MLP neurons of a small language model. Each row is named by its layer, matrix (down: output weights) and neuron, and shows model dimensions 272-335. Each number is 50 + 15 x the weight over its row's rms, rounded and kept within 0 to 99. A neuron's up and down rows have the sign that makes its largest values positive.
Before each neuron's rows, "raises" lists the tokens whose logits its output raises most directly, leaving later layers aside.

raises: "al.", "al,", "al", "elled", "ica"
L5.down2053:89 62 64 69 81 34 51 67 46 42 29 60 56 50 46 38 40 74 56 48 32 63 75 67 41 37 27 58 68 40 65 75 47 60 20 82 36 22 48 60 34 71 37 41 61 42 14 52 51 69 31 81 27 51 40 55 79 57 52 59 46 58 76 41

raises: "aking", "ing", "ake", "ed", "eding"
L5.down582:54 21 53 62 64 34 51 49 62 77 48 42 54 66 41 60 45 25 43 49 39 37 71 41 54 32 46 57 09 49 57 84 60 25 27 39 43 49 47 47 41 72 52 61 59 78 43 49 38 67 55 60 37 64 23 54 59 54 38 20 28 07 46 17

raises: " they", " therefore", " she", " instead", " nothing"
L5.down1945:43 47 40 47 43 37 39 71 56 39 62 35 64 66 63 49 60 69 59 00 41 53 81 47 34 68 58 52 44 60 63 36 54 39 51 30 63 52 64 28 70 70 59 47 58 35 32 45 76 31 62 62 72 45 48 60 45 62 33 73 30 49 64 58

raises: "ones", "to", "o", "us", "ast"
L5.down2453:29 50 39 59 43 57 67 52 48 41 33 07 78 47 41 60 69 52 39 51 51 64 42 67 51 52 75 69 67 74 29 28 47 55 50 43 25 32 69 54 32 50 67 28 58 81 52 51 41 72 17 66 44 61 41 53 51 41 53 63 30 46 52 47

raises: "ide", "oval", "ides", "omet", "es"
L5.down2332:62 66 29 59 16 39 41 63 56 51 21 41 43 60 38 64 51 50 69 38 42 57 30 81 54 45 87 47 53 63 78 64 54 66 55 70 58 41 37 19 54 56 58 81 62 53 48 69 48 26 54 60 66 86 27 59 54 55 65 49 62 72 14 21

raises: "al", "al.", "ial", "iz", "al,"
L5.down1811:62 64 72 29 23 55 37 47 40 40 45 36 51 55 26 47 63 50 43 24 39 71 71 77 37 63 45 58 57 43 46 43 38 28 61 44 48 38 41 58 43 56 38 62 48 44 44 44 61 80 35 64 55 74 99 43 63 55 43 34 46 29 67 30

raises: "ial", "an", "in", "i", "—"
L5.down749:79 49 38 57 49 41 48 70 50 41 68 60 33 28 49 21 27 38 47 51 47 55 47 76 58 38 72 35 43 48 44 38 47 41 41 57 36 46 48 26 40 72 45 43 78 64 42 51 42 46 57 26 59 60 61 58 42 46 47 40 40 54 34 57

raises: " he", "weight", "ace", " she", " his"
L5.down199:35 35 47 40 54 54 36 61 49 86 78 41 79 62 61 56 49 80 50 35 38 32 51 30 37 79 48 33 69 63 64 47 60 52 67 60 61 37 47 50 50 50 42 48 60 58 65 49 42 66 53 80 61 65 24 00 46 72 57 29 51 31 65 44

raises: " they", " she", " time,", " he", " time."
L5.down737:46 23 37 38 48 42 55 27 31 36 68 45 51 70 35 73 75 26 13 24 30 46 41 60 69 48 26 62 40 50 51 62 49 68 59 54 73 73 47 33 36 54 45 19 71 40 48 87 51 54 58 52 78 26 62 48 55 76 26 30 38 61 53 46

raises: "eding", "ingen", "iated", "ed", "ow"
L5.down2402:05 53 37 61 29 65 46 66 59 64 60 50 50 31 61 34 46 53 49 28 56 47 46 47 66 70 34 67 61 83 34 39 45 23 32 58 58 36 54 23 37 76 25 37 61 77 46 47 46 57 60 45 56 70 52 44 67 61 55 28 46 54 62 61

raises: "ed,", "ed.", "ed", "s.", "s,"
L5.down852:74 59 58 52 61 44 74 40 58 33 34 37 63 21 60 45 56 32 44 68 57 39 58 81 57 47 60 35 47 35 24 69 61 36 67 45 45 59 56 32 53 41 32 40 65 66 45 29 52 85 25 51 53 21 60 66 37 52 28 59 50 70 31 61

raises: "ed", "ily", "ined", "urs", "eds"
L5.down1047:39 60 44 42 43 63 58 63 18 55 69 51 44 39 42 65 32 35 39 57 66 37 57 35 51 62 50 49 47 45 34 52 70 50 45 52 56 48 33 66 05 13 46 26 50 52 74 33 71 57 48 49 61 59 43 35 35 26 63 50 52 38 49 61

raises: "e", "en", "ert", "br", "ez"
L5.down2195:55 49 52 33 32 48 63 51 22 45 46 32 52 83 47 62 55 39 52 43 56 18 69 06 77 43 50 63 32 42 35 45 53 44 36 53 47 48 42 34 82 37 08 91 56 61 35 30 31 66 56 64 56 61 56 21 66 55 15 51 39 21 55 50

raises: "s===", "ges", "s.", "s'", "nes"
L5.down420:42 33 48 48 50 40 39 75 49 20 27 58 57 42 29 38 22 39 67 59 46 38 44 77 45 61 41 49 35 49 53 63 54 47 53 54 59 45 78 39 71 41 41 58 43 29 42 21 41 63 49 42 50 55 56 25 38 64 64 39 62 50 44 50

raises: "se", "se.", "iles", "ile,", "use"
L5.down1982:39 45 58 52 65 35 75 40 53 45 46 60 69 62 21 89 54 38 58 48 50 44 61 23 37 46 65 75 60 60 53 64 53 53 52 58 61 61 60 41 45 39 42 30 34 44 61 47 41 40 60 21 35 39 60 41 46 29 51 43 56 54 39 38

raises: "are", "ade.", "ador", "ario", "aries,"
L5.down1939:16 41 53 41 44 34 52 84 41 52 22 27 52 39 83 58 57 55 61 47 50 78 28 57 53 64 62 22 38 70 53 15 47 52 62 39 57 47 45 30 41 21 48 64 50 26 54 47 78 50 48 33 63 59 13 51 50 69 49 43 31 79 45 48

raises: "s", "s'", "s.", "by", "s==="
L5.down2330:43 65 34 21 51 42 58 53 68 33 40 51 78 54 63 57 43 82 40 30 36 39 66 69 71 45 32 42 48 51 48 69 47 80 48 73 54 50 75 46 52 42 27 58 70 32 61 32 44 46 43 75 62 48 51 40 52 54 62 47 45 59 61 38